MLP neurons of a small language model. Each row is named by its layer, matrix (gate and up: input weights; down: output weights) and neuron, and shows model dimensions 32-159. Each number is 200 + 20 x the weight over its row's rms, rounded and kept within 0 to 999. A neuron's up and down rows have the sign that makes its largest values positive.
After each neuron's rows, "fires after" lists the tokens most often just before its 100 highest values on Wikipedia text that the model never trained on; "fires on" lists the tokens most often at its 100 highest values on Wikipedia text that the model never trained on. A number after a token or word is its count.

L7.gate306,220,222,194,210,197,215,148,172,219,193,198,215,202,206,201,242,188,233,202,176,183,219,179,223,194,194,235,196,185,163,187,180,208,186,207,211,193,207,181,170,221,202,193,234,178,208,184,201,238,224,226,221,186,212,204,199,190,217,160,154,186,216,266,181,166,229,210,215,205,176,207,225,195,215,213,188,210,207,204,181,213,170,199,215,159,161,176,213,217,217,212,219,189,190,180,175,170,204,225,209,206,212,183,197,218,173,182,209,181,193,172,196,217,217,227,221,226,174,195,190,210,182,241,211,178,187,201,208
L7.up306,181,201,177,225,181,219,152,195,209,232,238,217,219,233,203,233,178,196,244,169,193,186,200,195,189,198,185,201,193,141,180,194,203,167,216,198,204,246,193,178,221,239,179,241,171,217,241,201,171,199,181,239,192,226,183,198,196,227,237,193,229,187,222,188,198,216,199,156,197,203,221,219,179,216,187,200,202,218,205,229,225,222,209,223,210,217,176,230,222,220,202,204,184,188,210,197,236,204,206,221,200,217,252,197,218,183,169,173,215,223,211,238,208,199,174,224,222,184,203,221,207,204,208,198,197,174,231,184
L7.down306,205,210,254,208,209,178,184,189,196,198,164,203,218,188,205,186,187,234,187,213,209,205,205,207,190,213,245,203,175,247,214,226,207,217,192,206,194,210,165,198,202,189,190,221,186,219,173,183,217,209,230,212,195,195,196,204,216,222,197,199,173,215,208,165,203,176,183,215,194,181,176,207,193,196,223,174,216,202,208,197,188,240,203,219,185,174,181,198,201,170,216,224,177,191,212,169,162,200,215,211,208,223,189,184,220,208,214,208,171,194,202,183,194,230,222,166,192,196,208,171,206,175,166,219,221,191,187,205
fires after: " " 50, "." 21
fires on: "," 14, "2" 9, "8" 8, "5" 8, "6" 7, "4" 5

L7.gate850,174,201,199,228,196,194,197,206,187,213,193,221,194,206,232,190,202,195,204,236,172,189,205,219,216,203,186,216,238,198,155,217,208,202,202,198,228,177,195,191,212,208,204,202,157,195,178,220,235,205,168,211,191,187,205,179,224,188,196,178,198,193,201,206,227,199,257,179,197,229,177,163,175,193,205,199,210,196,140,183,204,190,174,222,206,205,200,197,212,200,231,192,183,157,192,173,212,206,171,205,216,180,203,175,202,171,166,186,197,169,208,240,210,213,235,226,154,167,210,211,228,195,218,207,211,182,216,175
L7.up850,206,226,209,205,177,184,220,218,168,198,221,175,183,218,209,199,196,218,205,190,170,208,185,214,191,193,190,180,205,155,218,216,217,197,205,207,183,215,228,237,218,221,222,184,196,217,203,255,209,190,170,166,212,204,200,200,209,180,179,212,176,218,196,191,180,163,206,166,229,199,196,189,169,211,223,156,210,208,217,141,205,179,223,182,197,201,216,232,194,187,187,199,180,181,171,186,199,211,160,168,181,180,193,187,170,209,181,170,200,178,169,194,200,205,213,168,191,197,217,222,231,181,223,205,193,240,211,213
L7.down850,171,182,248,146,200,182,194,175,224,209,205,209,215,201,191,194,214,187,212,194,225,172,220,219,201,205,155,209,174,183,209,178,180,197,206,215,205,177,208,160,175,205,178,178,235,197,211,192,205,199,196,231,190,218,206,176,206,189,229,213,184,209,187,226,216,194,208,193,178,191,209,216,199,175,176,169,186,193,199,226,202,183,182,198,187,193,194,186,203,197,172,252,232,205,207,192,199,197,238,240,213,237,159,202,190,196,194,221,200,203,190,196,188,165,203,219,187,233,194,213,180,220,176,215,171,216,182,208
fires after: "200" 17, "202" 12, "199" 11, "201" 8, "198" 4, "194" 4
fires on: "0" 31, "1" 7, "5" 7, "g" 5, "a" 5

L10.gate47,212,185,211,237,229,211,182,172,208,210,186,217,209,189,200,211,190,203,213,219,194,193,182,245,197,242,179,179,184,210,222,226,238,230,200,169,175,176,179,193,222,199,160,246,166,183,208,195,199,214,197,198,206,198,172,199,208,203,209,186,212,181,189,187,195,202,215,221,184,175,205,169,170,230,197,189,162,189,202,179,208,187,179,196,230,175,200,228,172,222,230,200,212,204,211,208,194,174,221,197,192,182,220,197,188,180,160,227,192,177,200,158,193,219,170,189,188,196,203,188,205,196,225,193,185,222,179,204
L10.up47,206,170,221,187,213,213,188,189,215,212,204,231,224,209,194,167,171,202,160,209,194,235,216,212,198,174,180,194,200,199,177,218,209,198,192,211,192,194,213,210,213,228,164,168,192,204,209,214,210,224,209,182,231,181,207,183,211,179,225,182,222,195,230,180,240,157,174,182,207,174,207,204,204,216,231,203,196,204,186,225,200,169,164,197,187,187,180,155,197,190,214,201,188,197,148,200,190,213,194,221,196,202,213,199,184,196,186,206,225,158,187,228,169,216,177,200,161,189,197,211,177,166,241,174,200,202,160,183
L10.down47,206,200,261,183,191,119,178,202,195,196,222,201,208,201,182,191,187,190,177,230,200,198,197,184,205,222,166,214,199,216,229,199,207,198,235,167,204,197,220,195,185,197,180,195,180,210,220,176,224,195,204,187,219,210,175,188,194,241,180,180,193,186,184,191,201,200,203,175,193,204,198,213,202,202,177,193,162,182,207,187,180,236,212,194,210,203,242,203,181,215,201,198,180,208,203,190,201,185,195,204,191,203,165,200,244,207,221,223,175,222,198,162,217,218,204,217,183,208,174,205,210,182,158,216,204,197,212,190
fires after: " " 32, "–" 8, "," 8, " (" 6, " $" 5, " Az" 5
fires on: "1" 28, "2" 17, "3" 11, "r" 6, "er" 4

L8.gate266,253,171,189,222,210,192,191,223,228,203,235,197,192,209,157,206,216,195,217,187,218,171,203,169,217,219,255,211,204,172,216,167,188,194,204,236,205,220,197,163,217,219,176,220,188,219,194,193,184,180,238,191,201,208,227,183,198,186,200,200,201,156,171,222,187,214,158,189,193,230,211,155,161,226,203,217,201,183,184,225,167,195,163,181,210,235,228,210,166,171,222,229,173,170,157,164,208,224,239,209,196,203,185,213,196,166,232,198,198,184,202,178,195,196,225,234,224,177,192,186,194,163,188,193,199,188,211,239
L8.up266,193,178,198,197,215,220,239,186,203,200,220,178,196,227,191,174,189,199,187,255,194,187,188,203,206,193,211,163,204,217,248,185,199,203,209,173,178,175,208,205,198,178,200,185,181,194,186,179,227,240,208,198,232,198,221,195,190,187,165,152,200,213,218,218,195,192,217,187,182,229,214,203,201,200,225,201,248,190,217,198,196,169,212,205,208,182,172,191,192,215,243,226,180,179,198,185,190,182,211,172,178,207,181,187,209,197,190,183,202,202,184,166,187,171,207,217,226,218,221,180,201,174,239,201,219,231,198,216
L8.down266,185,205,218,210,246,204,200,216,195,215,195,185,214,178,190,185,228,220,180,167,217,222,202,222,201,222,193,205,191,214,188,181,190,215,216,190,182,215,178,181,198,197,223,241,135,219,186,204,200,179,239,182,162,183,193,192,199,178,214,192,204,187,198,199,217,207,167,215,175,209,213,162,173,219,215,180,195,194,210,191,188,258,158,200,217,242,193,164,204,179,197,170,185,202,187,197,222,228,206,188,173,210,210,230,168,203,213,207,229,170,211,197,204,200,171,187,196,168,228,217,203,222,205,185,162,168,210,224
fires after: " was" 18, " of" 12, "," 11, " as" 11, " is" 9, " and" 8
fires on: " the" 90

L6.gate681,174,230,197,188,182,212,165,188,215,159,214,211,206,231,236,188,234,206,221,223,216,184,191,210,204,199,203,184,219,165,201,195,196,190,196,158,224,198,161,216,212,210,209,203,173,235,196,211,217,229,190,211,179,199,194,183,209,202,176,202,196,208,217,188,193,219,186,231,199,194,203,238,196,194,229,209,206,224,196,191,187,172,186,220,192,186,214,227,242,186,250,218,184,206,172,200,170,194,152,202,228,205,192,208,201,204,196,208,182,200,212,228,186,184,219,177,201,182,214,209,212,218,229,160,211,226,238,205
L6.up681,184,236,200,177,208,191,206,214,210,186,170,191,215,249,210,198,199,174,211,217,199,190,229,209,271,245,206,201,215,187,165,176,176,232,213,163,212,157,212,195,201,239,197,194,206,225,209,181,227,225,219,188,206,237,196,191,193,251,209,174,207,239,196,214,213,186,237,221,175,207,199,246,189,193,221,170,188,204,174,227,204,197,209,182,179,170,181,184,235,160,220,209,219,210,181,196,198,190,166,209,246,228,206,197,202,211,178,178,208,228,187,199,173,187,203,181,182,177,247,188,208,236,200,212,163,209,228,200
L6.down681,201,178,223,204,195,204,208,187,217,208,191,166,213,172,200,222,164,180,142,224,171,201,205,224,197,202,199,162,188,191,221,185,196,222,222,210,195,207,221,220,176,200,177,213,178,160,188,194,220,202,192,209,226,194,194,162,195,179,191,200,211,193,202,206,214,193,219,195,201,240,184,217,208,172,191,236,169,190,184,187,209,191,186,226,166,210,160,176,195,198,173,185,243,209,185,178,200,184,214,208,177,182,229,222,184,184,210,189,197,195,207,250,240,200,202,202,202,244,228,213,192,210,191,224,186,201,200,198
fires after: "200" 11, "199" 10, "194" 9, "202" 8, "186" 6, "–" 6
fires on: "0" 18, "3" 14, "9" 11, "5" 10, "6" 7, "1" 7

L7.gate986,189,200,156,210,160,221,169,193,182,201,188,204,172,211,225,187,214,188,176,235,198,181,171,233,182,214,185,215,186,171,235,218,200,164,195,211,190,200,201,175,182,167,201,222,215,176,219,206,190,216,227,218,218,149,202,227,214,221,189,178,188,205,218,228,190,227,207,207,190,178,170,241,201,229,158,158,199,186,224,171,183,199,157,220,186,231,209,200,193,182,217,232,192,201,196,195,205,197,216,170,194,207,203,218,232,187,172,198,191,190,191,206,178,205,206,192,228,193,223,180,192,190,216,157,235,236,227,214
L7.up986,209,185,212,208,196,201,198,245,150,253,203,211,199,189,208,223,147,228,149,189,214,211,209,213,220,227,209,231,197,222,203,185,223,204,228,182,210,152,226,208,197,212,280,211,195,174,211,210,158,198,217,219,177,238,190,163,209,230,190,193,193,208,190,214,184,182,188,210,212,193,199,219,161,209,200,201,196,218,204,198,229,213,213,181,228,192,229,158,210,194,230,181,207,192,213,207,199,206,191,222,208,178,180,191,192,206,197,160,213,190,203,213,198,203,181,223,188,216,191,191,184,211,189,227,195,212,223,183
L7.down986,194,203,170,192,191,235,189,204,201,168,182,209,180,205,207,209,177,182,182,201,238,213,189,199,208,203,205,155,197,204,196,211,213,185,199,200,205,202,181,200,254,179,207,194,159,155,203,208,196,170,171,177,209,198,186,198,170,225,186,184,194,188,225,198,188,225,224,160,158,180,209,214,211,190,209,221,209,176,199,227,228,228,202,212,213,195,189,229,191,165,203,201,190,160,235,200,179,179,212,222,192,186,230,210,202,229,210,213,160,165,218,213,228,212,214,203,235,207,214,224,219,211,163,185,224,203,211,177
fires after: " " 39, "199" 8, "198" 7, " the" 7, "195" 4
fires on: "0" 34, "198" 7, "199" 7, " gen" 6, "19" 5, " " 5

L4.gate35,205,223,189,218,231,207,171,206,227,195,185,200,182,207,204,213,212,210,222,173,204,179,189,212,218,194,222,208,224,203,234,183,227,175,188,164,187,175,185,228,245,242,183,208,179,208,227,186,240,165,222,190,188,205,204,226,189,213,162,221,165,173,200,232,167,211,175,201,210,199,187,220,196,198,200,193,201,201,171,211,187,195,222,200,208,199,174,204,215,217,214,217,207,157,213,217,189,183,151,190,211,235,239,235,240,193,202,183,219,169,174,199,177,209,209,192,202,188,198,196,215,192,231,187,212,197,208,186
L4.up35,186,208,165,209,212,204,218,175,155,239,179,187,170,194,245,223,221,171,194,199,225,209,218,215,166,222,202,191,226,231,225,195,213,168,182,206,205,180,212,206,182,220,185,164,176,207,190,187,175,238,192,166,190,177,207,199,200,210,192,214,217,200,193,228,226,201,205,198,216,205,179,204,173,209,181,193,197,207,182,204,190,209,193,185,208,158,204,215,207,220,207,201,178,226,230,198,145,197,192,187,200,175,174,205,199,176,206,167,227,214,208,242,196,234,172,208,209,196,163,187,199,186,260,211,237,195,199,216
L4.down35,206,241,208,215,167,209,190,207,180,187,188,222,226,174,211,170,212,195,211,216,190,219,186,225,195,170,180,241,188,221,204,191,224,189,190,184,165,173,171,173,159,198,186,215,215,199,191,204,186,189,233,213,207,203,191,187,188,156,205,196,205,208,198,198,182,190,235,226,169,191,220,177,226,188,189,195,196,142,220,169,210,205,184,215,221,182,212,218,205,186,174,200,201,207,180,198,174,195,196,217,222,175,214,172,199,241,182,203,193,193,216,205,212,189,187,228,204,173,195,242,223,196,153,216,191,170,187,221
fires after: "200" 13, "201" 13, "202" 11, "197" 7, "198" 5, "199" 5
fires on: "9" 24, "," 19, "7" 19, "0" 4, "5" 4, "6" 4

L8.gate698,195,191,175,160,200,220,187,163,186,208,245,168,194,205,220,229,177,205,194,217,188,173,160,203,198,194,199,214,186,190,232,207,222,173,200,198,164,193,208,209,158,237,214,206,150,200,214,159,182,169,206,230,208,206,187,224,171,158,152,182,213,196,155,206,204,160,193,172,202,179,226,210,167,226,172,198,188,218,213,224,212,201,209,224,172,195,198,177,201,230,206,194,198,166,239,238,189,225,194,200,190,239,229,202,208,221,201,218,184,216,197,204,185,189,192,191,213,204,193,178,175,198,195,210,201,235,244,178
L8.up698,206,178,208,205,196,203,189,211,223,192,213,234,192,199,188,215,201,219,204,212,205,196,216,211,148,212,189,160,189,193,237,235,229,209,206,244,214,204,213,219,204,204,224,227,193,181,190,179,185,181,219,192,190,187,186,183,192,195,169,166,232,221,176,193,202,213,214,211,174,192,186,188,229,207,215,150,205,230,232,208,215,196,192,187,176,216,219,181,200,205,165,190,216,159,202,208,210,195,234,192,196,208,210,207,179,249,195,221,248,195,208,205,230,244,210,203,193,191,179,222,204,175,225,209,176,191,235,188
L8.down698,244,171,166,166,209,186,188,205,225,200,204,235,212,211,220,211,204,190,202,185,207,175,205,212,221,173,205,185,245,208,205,214,169,163,173,181,191,177,191,204,188,220,214,216,175,229,173,230,214,206,186,202,198,167,194,238,205,168,222,214,220,210,196,194,228,182,184,207,181,209,221,228,174,183,193,216,208,202,198,191,215,184,207,171,206,193,205,208,186,201,191,156,188,204,222,229,208,182,203,226,214,237,189,212,193,181,205,180,173,198,205,165,183,202,178,214,196,176,190,248,183,192,190,181,225,208,217,195
fires after: " p" 13, " In" 10, " in" 10, "b" 7, " mag" 6, " P" 6
fires on: "n" 28, "and" 14, "en" 13, "i" 7, "S" 6

L8.gate533,178,210,194,161,208,184,185,186,204,168,198,230,185,203,211,248,191,214,184,193,181,213,226,175,202,209,186,165,171,189,181,219,217,203,219,193,200,213,233,172,207,171,161,188,198,241,184,184,214,212,172,168,211,151,202,202,195,199,218,206,218,197,183,222,212,227,214,186,232,198,203,178,213,234,204,207,210,202,207,194,226,183,175,201,196,189,181,173,183,187,211,175,222,186,194,225,201,215,181,199,215,183,214,207,222,177,210,214,220,197,200,169,198,216,209,193,231,212,217,199,181,180,253,200,208,205,177,174
L8.up533,197,221,184,213,230,202,174,193,207,197,222,214,205,202,186,196,214,208,189,157,195,186,173,216,192,164,192,179,233,205,216,199,218,177,193,194,218,202,205,215,196,231,176,230,219,190,204,190,205,166,216,207,195,177,217,218,182,225,218,137,194,207,213,198,210,220,179,185,183,202,223,204,170,200,191,223,192,223,244,231,191,167,158,197,198,166,207,209,174,256,193,199,184,209,223,218,175,225,205,189,187,246,173,186,195,222,198,212,211,198,197,171,236,243,218,225,227,210,190,218,226,184,181,198,234,213,209,159
L8.down533,215,181,215,186,182,166,211,197,206,197,233,227,197,198,216,205,184,201,203,194,197,222,213,186,170,195,158,176,182,149,194,216,188,198,205,195,193,196,182,195,192,185,174,207,163,185,204,214,204,224,175,183,239,240,182,216,220,206,159,182,190,181,241,185,186,202,213,166,196,196,165,182,208,176,183,186,219,179,188,199,199,201,207,204,203,195,204,188,189,182,217,212,197,181,173,187,197,183,212,175,196,197,197,175,212,203,205,222,217,239,172,202,180,197,200,244,207,192,205,195,174,212,198,208,210,201,189,203
fires after: " " 42, " N" 5, " (" 5, "iple" 4
fires on: "1" 36, "a" 20, "2" 13, "c" 12, "ca" 5

L6.gate779,214,217,165,161,209,222,163,194,236,198,170,187,190,214,194,192,163,189,206,202,199,188,193,184,205,177,240,181,180,190,198,233,195,215,213,197,213,170,203,192,208,187,228,208,226,177,211,188,182,195,201,198,190,199,192,226,207,192,199,221,230,194,172,233,169,215,197,209,166,192,173,175,202,205,198,232,187,228,210,207,194,185,216,186,176,188,217,195,204,194,207,206,175,192,215,220,191,178,202,208,203,206,172,224,181,201,186,201,198,196,178,214,186,180,215,222,194,215,217,203,220,167,184,196,212,194,160,178
L6.up779,200,207,189,253,206,192,193,187,214,215,180,199,220,199,187,193,195,211,228,228,209,189,195,230,190,218,149,191,196,224,231,178,198,203,178,209,182,187,241,230,208,186,203,214,199,213,204,170,195,228,185,225,187,184,196,204,171,174,190,225,152,195,187,248,202,186,191,163,206,220,216,186,191,195,253,167,203,172,210,210,174,187,181,213,179,214,195,209,212,200,204,202,194,234,198,182,203,178,200,221,235,182,195,200,205,247,212,194,180,177,200,202,181,199,228,191,189,223,188,206,193,218,197,204,235,202,161,183
L6.down779,170,190,217,185,210,196,195,228,193,187,189,178,208,197,184,173,247,177,153,160,193,176,203,212,197,192,209,147,189,170,182,218,213,175,199,219,206,216,154,175,205,193,232,226,155,168,206,225,207,218,195,175,200,230,173,201,198,213,202,171,233,225,164,170,205,160,231,213,186,173,212,220,206,195,205,212,181,194,213,173,205,208,202,212,194,171,178,183,201,193,182,182,218,178,221,213,194,203,178,215,201,231,174,169,187,192,214,217,234,231,215,215,181,214,201,178,188,181,210,188,198,200,192,188,201,198,185,173
fires after: " as" 31, "o" 6, " Olymp" 5, " V" 5, "V" 4, "p" 4
fires on: "ic" 39, " a" 29, "ber" 7, "ical" 4

L7.gate814,187,205,193,262,190,216,179,163,187,213,220,174,218,236,216,200,193,205,192,186,212,200,198,218,204,206,190,170,210,203,189,198,230,183,219,234,210,191,202,207,231,157,174,229,212,195,229,197,206,210,177,215,183,161,185,198,203,197,190,241,186,230,171,237,198,188,170,183,162,235,209,195,217,210,205,207,211,201,173,199,194,206,187,164,187,199,169,222,185,196,202,203,222,183,197,225,214,225,223,191,211,184,209,162,206,184,210,198,185,203,219,205,245,213,198,181,226,205,187,244,208,189,246,217,193,222,204,192
L7.up814,191,180,195,203,210,171,208,192,204,216,199,204,203,179,211,185,198,187,187,215,171,190,232,202,207,184,176,184,223,204,173,226,179,227,232,226,210,197,222,189,195,205,230,188,230,226,212,200,211,183,164,183,178,186,230,238,199,213,216,176,178,189,173,207,192,213,222,201,140,207,268,184,186,221,195,229,182,237,206,207,200,198,190,196,180,215,212,180,214,187,190,177,193,197,212,201,162,205,249,162,223,228,195,164,217,196,196,218,228,212,198,201,241,200,201,195,187,187,211,212,183,212,190,196,170,183,180,223
L7.down814,213,167,212,257,207,173,207,194,188,188,187,193,193,218,217,232,189,215,196,173,177,209,227,175,213,222,192,218,198,175,207,219,211,200,195,148,187,210,201,247,197,197,162,175,170,211,223,217,210,213,198,216,207,227,181,181,204,182,208,201,224,187,210,193,202,223,195,200,230,170,176,210,181,196,209,198,218,178,205,209,201,221,213,193,205,201,186,192,198,212,239,219,190,212,224,226,196,182,159,225,188,186,206,186,245,238,216,221,196,203,203,211,183,234,210,214,196,208,204,188,215,158,173,200,215,207,160,202
fires after: "." 27, " T" 9, "res" 7, "–" 6, " Car" 4
fires on: "3" 37, "r" 11, "p" 7, "2" 5, "at" 5, "ab" 5

L2.gate144,191,190,217,192,223,198,209,157,190,196,217,200,191,208,198,188,234,203,199,188,187,209,201,191,224,230,236,175,149,160,203,233,167,192,191,217,183,199,232,186,184,174,222,221,219,226,174,180,179,224,195,205,225,190,210,209,235,179,189,218,183,195,201,225,211,235,213,173,213,198,198,234,216,228,184,213,196,197,222,199,230,172,224,155,200,189,191,197,210,171,197,174,174,164,171,227,213,165,194,164,187,207,208,227,230,205,213,196,191,202,201,186,178,178,215,172,177,183,181,175,184,230,194,209,198,220,224,200
L2.up144,173,183,237,210,170,204,210,214,184,244,180,215,205,199,215,201,211,209,249,163,196,225,205,202,190,196,230,168,189,197,193,173,178,187,184,185,197,210,200,203,203,222,169,200,192,221,177,156,198,185,181,216,220,197,188,192,212,190,188,212,208,180,213,209,204,182,205,210,198,207,180,197,198,203,199,232,211,226,197,187,212,180,214,220,188,169,183,174,205,225,201,161,205,245,208,221,200,200,218,218,239,223,215,195,221,203,188,174,206,228,229,190,195,208,191,171,222,181,187,197,205,191,185,171,187,211,196,186
L2.down144,202,207,196,196,203,198,204,201,196,187,189,219,215,200,193,214,230,191,204,212,191,198,215,209,225,188,149,210,205,192,219,205,194,204,194,191,215,225,233,210,226,202,235,220,203,210,192,236,153,206,199,206,193,200,169,229,219,198,246,209,173,207,186,218,188,211,202,225,205,207,199,193,215,193,195,197,188,187,200,227,215,197,199,181,204,230,234,212,174,213,194,183,205,186,199,207,187,200,188,202,188,178,237,192,188,199,225,211,215,211,204,183,194,197,239,217,198,210,191,218,208,200,161,215,194,221,203,208
fires after: "or" 14, " sh" 13, " cl" 12, " st" 10, " h" 5, " re" 5
fires on: "ock" 32, "se" 14, "op" 11, "ask" 6, "form" 5, "ared" 5

L7.gate852,213,183,182,248,190,209,201,214,183,208,184,164,205,170,209,164,219,224,175,227,188,181,190,188,198,194,188,223,160,207,191,186,193,162,253,206,184,189,194,219,185,212,184,196,213,184,233,183,193,175,214,212,188,173,225,217,209,170,167,205,203,193,214,181,193,169,200,193,184,212,208,217,175,188,185,198,194,197,208,185,199,198,192,188,206,179,216,174,211,207,200,195,162,166,183,172,215,146,220,197,213,242,215,196,183,206,168,185,220,209,203,217,192,204,182,204,239,195,185,226,192,232,196,185,173,226,205,200
L7.up852,206,191,202,176,182,200,200,200,206,157,234,203,221,228,199,189,206,213,219,191,208,182,201,172,208,205,185,238,170,225,217,191,202,181,187,201,223,252,193,206,163,216,218,194,186,179,199,234,239,210,195,219,218,239,187,190,197,226,202,196,226,203,196,202,204,200,186,185,181,154,211,214,225,190,184,178,222,216,184,171,214,207,215,158,181,213,195,227,201,194,228,210,149,168,195,200,198,167,203,186,222,226,206,214,185,213,201,194,216,226,219,198,210,238,221,190,198,186,213,187,227,162,216,179,172,209,215,209
L7.down852,161,196,227,213,212,193,188,151,220,201,201,198,221,225,190,191,204,192,189,210,178,205,199,225,217,233,181,213,230,163,196,193,164,232,195,212,232,207,196,211,213,197,223,196,193,212,186,219,161,224,192,199,172,208,180,205,187,164,195,164,165,212,169,182,203,178,181,194,193,209,166,181,206,223,195,204,199,187,206,220,160,211,198,203,176,207,191,197,219,210,186,186,210,202,178,198,166,198,206,201,219,190,172,224,174,214,203,212,204,185,202,175,185,201,184,257,221,205,216,183,199,207,213,236,209,187,181,188
fires after: " In" 25, " in" 18, " P" 5, "ater" 4, " p" 4, "in" 4
fires on: "n" 41, "red" 8, "t" 8, "is" 5

L8.gate940,194,192,214,215,190,243,173,197,224,173,197,203,183,227,193,251,191,215,169,220,185,209,221,186,207,199,199,197,186,209,205,216,238,212,203,236,203,221,233,185,222,257,193,195,204,223,199,199,185,248,227,211,209,209,192,181,186,197,199,209,210,188,181,201,250,217,210,203,231,202,228,204,220,193,185,199,192,214,209,200,211,237,195,168,211,205,198,190,196,186,199,223,187,195,187,203,202,201,208,192,180,220,187,178,201,208,216,212,195,176,234,215,199,228,171,205,214,195,196,209,186,184,191,200,198,182,141,217
L8.up940,202,163,196,204,228,216,183,247,181,194,208,191,221,212,209,268,217,212,209,191,178,193,214,191,178,205,180,209,191,229,170,195,236,220,170,206,187,225,206,211,195,233,194,151,185,193,220,200,195,203,206,222,220,212,175,238,186,203,205,203,244,239,181,221,216,207,239,165,222,228,210,216,177,186,199,236,224,196,169,200,201,207,174,203,196,221,198,177,171,220,191,186,205,197,207,209,211,203,233,197,188,227,233,204,227,176,217,235,221,221,226,192,209,222,184,216,247,216,199,206,191,214,199,213,201,224,181,213
L8.down940,236,166,241,203,189,183,194,206,215,182,189,221,194,210,231,209,194,214,227,201,211,188,163,181,209,206,205,194,217,196,214,199,213,182,193,211,164,220,210,194,179,186,176,192,185,205,184,208,226,219,201,203,170,182,181,174,195,218,190,183,180,194,191,201,207,226,237,228,196,193,225,215,218,167,162,158,187,183,222,204,192,205,199,191,191,158,219,238,165,218,190,184,193,182,202,160,220,185,191,211,193,176,183,200,185,218,222,209,202,211,177,208,181,209,204,216,214,193,220,176,189,250,178,172,204,235,195,193
fires after: " " 70, " $" 5, " (" 4
fires on: "1" 84, " Pre" 5

L8.gate55,218,214,183,218,185,227,184,166,159,203,225,224,205,189,192,202,202,225,219,173,228,147,213,209,202,171,212,219,242,191,206,208,185,162,208,215,160,217,158,178,178,216,185,175,220,190,229,182,220,188,195,201,198,156,176,231,156,212,209,188,174,199,188,215,201,197,169,206,223,208,198,232,199,213,202,192,186,184,212,191,215,193,193,169,197,179,200,174,202,210,216,167,177,210,170,206,193,163,168,195,223,200,208,188,214,209,209,217,206,207,175,216,243,205,217,190,217,169,190,216,213,199,170,186,195,165,202,204
L8.up55,207,227,185,197,216,189,204,181,236,240,244,207,219,214,231,190,195,206,165,213,215,214,191,202,192,186,215,175,198,187,237,248,171,201,219,199,193,182,198,198,194,183,195,207,224,220,168,211,188,205,194,166,170,233,238,209,204,195,215,206,207,214,179,180,179,193,208,159,175,207,177,197,242,201,224,200,177,184,225,181,191,183,209,215,219,167,208,194,163,183,198,173,166,209,183,191,161,225,189,187,207,215,194,164,215,188,194,216,225,202,215,231,166,200,183,210,201,217,191,194,176,191,173,205,208,187,201,201
L8.down55,159,188,213,240,231,191,209,232,202,219,184,222,173,214,171,204,186,154,223,168,212,189,187,196,184,203,180,229,210,212,171,179,214,209,233,186,204,215,236,196,228,201,219,227,200,214,199,204,189,202,199,175,189,201,200,232,191,190,194,204,213,197,219,190,219,212,207,202,196,208,178,170,232,208,200,202,195,234,212,230,204,166,213,227,216,225,184,229,161,212,191,179,192,187,179,180,178,227,183,199,206,166,194,218,194,219,239,225,204,222,218,179,192,191,193,187,207,204,208,186,247,186,187,207,183,226,189,174
fires after: "201" 16, " S" 11, "199" 8, "198" 6, "197" 5, "em" 5
fires on: "9" 44, "um" 12, "u" 8, "ab" 6, "i" 6

L4.gate3,199,201,187,201,179,217,196,170,232,230,215,223,196,172,212,177,201,182,208,192,163,203,196,187,197,191,209,193,198,173,203,183,175,178,194,189,185,239,210,214,162,200,203,220,223,223,187,189,189,172,166,233,167,215,190,184,183,204,209,198,199,168,207,210,216,218,192,195,177,164,225,219,215,182,211,218,213,187,198,221,202,167,153,198,219,198,200,170,236,214,237,182,170,192,185,203,226,212,152,230,224,212,191,184,254,210,207,192,185,221,215,236,211,181,175,186,210,206,177,200,194,200,208,195,228,233,223,180
L4.up3,173,185,186,184,196,215,177,191,224,194,209,203,183,207,145,218,189,196,216,200,190,196,192,177,160,235,208,185,212,199,204,215,247,206,200,196,243,200,200,204,252,201,196,186,191,201,222,215,189,201,175,181,202,212,164,192,184,226,185,190,225,254,201,206,170,196,209,220,199,178,201,234,232,177,212,164,191,214,178,173,198,199,164,197,199,185,229,198,205,206,189,224,212,186,165,188,203,196,202,221,181,208,194,200,194,203,185,192,164,198,188,177,204,187,221,188,219,214,216,216,219,190,218,186,236,180,202,178
L4.down3,231,214,183,200,195,193,180,252,197,191,207,208,191,179,212,180,198,205,168,207,207,213,161,212,247,194,175,196,212,178,187,186,211,226,202,210,202,214,230,179,170,203,189,223,213,217,180,207,202,211,201,210,183,187,247,198,208,181,244,202,198,174,210,182,206,240,209,201,203,190,179,190,218,202,185,218,203,187,217,156,200,185,222,187,217,192,184,180,174,171,213,171,195,189,205,196,191,198,190,226,189,216,225,212,244,205,171,221,209,136,216,172,156,206,186,161,182,222,198,194,200,175,230,187,181,224,192,214
fires after: " —" 22, " Be" 10, " en" 7, "A" 7, " Ac" 6, " re" 5
fires on: " |" 34, "ach" 9, "ab" 7, "u" 7, "qu" 6, "h" 4